{
  "d_model": 256,
  "n_head": 8,
  "n_kv_head": 8,
  "d_mlp": 768,
  "activation": "gelu",
  "rope_base": 68800.0,
  "rope_fraction": 0.25,
  "qk_norm": false,
  "bias": "all",
  "init_std_o": 0.0,
  "init_std_up": 0.0778,
  "optimizer": "ademamix",
  "lr": 0.000451
}
MLP neurons of a small language model. Each row is named by its layer, matrix (up: input weights) and neuron, and shows model dimensions 64-159. Each number is 128 + 24 x the weight over its row's rms, rounded and kept within 0 to 255.
After each neuron's rows, "fires on" lists the tokens most often at its 100 highest values on Wikipedia text that the model never trained on.

L2.up727 [128  92 143 118 120 139 135 132 125 169 115 139 117 163 141 174 115 108  99 135 146  95 151 144 138 129 151 130 125 106 104 139 169 135 140 131  97  93 112 129 187 113 156 149 133 130 120 113  86 128 122 166 101 136 124 111 142 159 140 113 126 152  97  87 105 163 136  99  93 164  87 113 143 139 135  79 162 130  94 140 155 112 138 133 101 187 136 114 107  94 105 179 145 130 118 159]
fires on: ",", "9,", "8,", "5,", "6,", " result"

L2.up470 [156 132 133 160 106 116 126 102 165 103 108 148 108 100 104 121 119  70 142 191 127 126  81 161 144 136 147 132 160 137 107 138 115 112 127 161 152 134 144 101 115  99 162 131 154 102 109 112 153 123 105 122  98 143 102  92  98  64 156 112 137 116 100  93 198 131 113 142 132 142 184 120 125 113 117 127 125 147 184 123 108 162 129 138 159  78 122 126  87 108 168 123  96 128 117 100]
fires on: " 202", " real", " es", " agre", " Bus", " Wood"

L2.up164 [108 150  93 167  97 125 125 106 175 158 138 136 118 116  85 105 113  99  69  93 111 118  87  86 100 145 133  94 147 103  99 118 109 148 120  97 170 125  94 120 142 117  96 103 139 150 119 136 112 152 119 149 114 155 176  95 179 141 149 124 141 127 106 127 125 154 100 124 122 156 106 119 135 156 127 201 158 105 113 148 120 115 146 180 185 122 134 147 118 138 143 114 131 126 111  82]
fires on: " Con", "con", " ins", "19", "s", "rom"

L2.up75 [161 111 107 115 134 193 157 130 154 123 113 144 123 140 126  80 131 164 121 148 176 116  91 127  95 138 123 137 146 117 118 101 114 127 158 103 138 100 148 134 112 120 161 152 127 115  84 119 143 136 123 124 141 123 155 117 134 136 105 142 167 109 126 136  67 117 167  88 136 137 133 106  99 199 100 102 121 101 135  93 123 105 188 124  83 131 122 150 115  99 143 145 142 150 117 120]
fires on: " count", " Company", " individual", "ournal", " rank", "ief"

L2.up490 [126 128 110 155 140 129 140 143 167 149 159 141 115 139  93 122 132 106 119 110 103 149 126 114 118 159 111 158 137 118 112 133 144  95  94 119 101 115 152 131 127 130 151 127  85 142 145 119 130  86 136 131 119  98 123 108 130 116 177 118 140 155 145 130  99 154 172 174 146 130 133 134 127 117 148 103 179 140 164 113 143 118 156 107 118 151 190 110 158 148  95 129 108  87 113 117]
fires on: "ene", " qu", "ely", "yl", " towards", "able"

L2.up27 [ 85 159 114 109 122 117 146  99 148 120 100 101 124 115 116 103 157 109 121 104 120 171 141 129 139 172 148 157 112 114 158 134 150 123 136 108 129 142 118 111 164 105 115 115 128 120 164 125 129 118 152 107 128 124 155  76  93  95 132 128 113 120 142 117 103 145 142 107 110 146 112 109 163 160 113  87 114  98 117 129 110 152 122 175 118 148 154 125 161 123 191 186 148  88 131  80]
fires on: "ish", " community", " town", " movement"

L2.up617 [125 109 111 142 130 117 139 118  85 134 117 132 104  96  76 143 166 140 150 143  91 161 129 123 119 103 145 114 134 143 112 141 155 130 144 118 150 180 101 187 110 127 121 126  76 138 153 137 112 135 139 102 135 111 160 108 147 132 124 110 140 125  88 110 120 144 138 122 151 131 133 182 159 135 125 187 106 100 117 110 101 132 151 145  78 128 144 143 137 166  92 130 133 105 108  99]
fires on: " disc", "ity", "ification", " Championship", " campaign"

L2.up295 [128  62 128 132 111 125 134 164 171 152  99  91 101 162 135  95  91 135 128 125 116 145 141 168 137 132 144 182  94  95 133 103 121 182 135 132 129 107 114 129 123 136 102 112 123 149  97  77 122  93  81 125  98 137  93  72 105 137 154 141 120 121 138  71 124 185 132 125 136 124 130 175 136 149 142 126 148 111 122 153 126 108 153 130 124 151 132 187 109 136 103 163 142 142 119 128]
fires on: " det", " cont", " pre", " ext", " power", " appro"

L2.up137 [150  95  93 151 158  96 127 130 133 108 164 124 151 144 104 135 120 111 127  98 136 166 143 119 123 114 111 118 132 153 112  93 128 139 143 155 134 156  91 123  85 155 101 141 119 146 128  80 116  74 139 165 103 125 132 149 128 104 157 130 141 161 110 135 140 145 130 141  86 162 113 124 115 100 116 168 125 116 137 115 109 131 126 123  99 153 133 147 139  69 142 201  97 126 110 120]
fires on: "T", " Comm", " rec", " Cont", " wh", " \"T"

L2.up308 [148 125 127 144  90 120 116 138 146 134 129 159 162 138  95  89 114 129 101 109 130 130 120 126 122 137 122 133 122 110 139 152 112 138  94 122 104 150 114 115 107 176 115 142 156  85 107 102 136 160 170 128 170 148 146 126 126 117 125 147 152 127 145 167  86 105 144 115 118 163 142 118 154 171  80 132  55 111  98 139 142 123 111 111 100 141 162  96 161 111 121 127 131 119  77 140]
fires on: " ro", " co", " be", " y", " been", " am"

L2.up355 [146 105  93 136 141 153 165 167 140 122 145 118 112 145  74 165  97 163 136 148 126 152 111 123 155 109 148 130 147 112 106 114 164 106 153 140 143 103 113 107  99 128  50 120  90 107  96  79 102 135 156 113 123 135 181 124 150 116 149 136 100 131 122 123 178 105 132 141 180 136 110 133 113  86 119 126  88 156 138 126 101 123 103 135 143 152 162  94  86 136 110 120 111 124 143 116]
fires on: "S", " as", "L", " than", " with", " But"

L2.up510 [132  94 119 117 142 128 116 130  92 125 142 115 140  90 132 121 109 150 157 115 126 116 111 122 105 126 139 163 134 129 120 135 106 127 108 119  94  95 164 128 120 133 141 124 135 117 131 138 105 120 171 125 188 132 160 124 131 164 132 144 171 136 122  93 114 154 109 113  86 167 136 139 142 140 116 150  71  84 145 110 157 127 142 123 128 145 129 113 127 158 134 171 114 166 166 151]
fires on: " main", " most", " express", " Mus"

L2.up451 [117  73 141 126 113 120 107 111 147 102 121  88 115  80 118  73 122 111 101 143 109 142 132 140 134 125 143 139 132 127 106 109 144 177 166 150 137 154 185 153 122 148 109  91 138 154 109 127 138 120 117 124 141 128 119 104 173 140 118 165 115 108 122 137 115 158 142 131 151 150  75 104 138 156 149 123  77 126 126 105 106 156 125 141 107 100 129  97 102 129 150 171 135 110 119 106]
fires on: " se", " there", " Se", " ide", " said"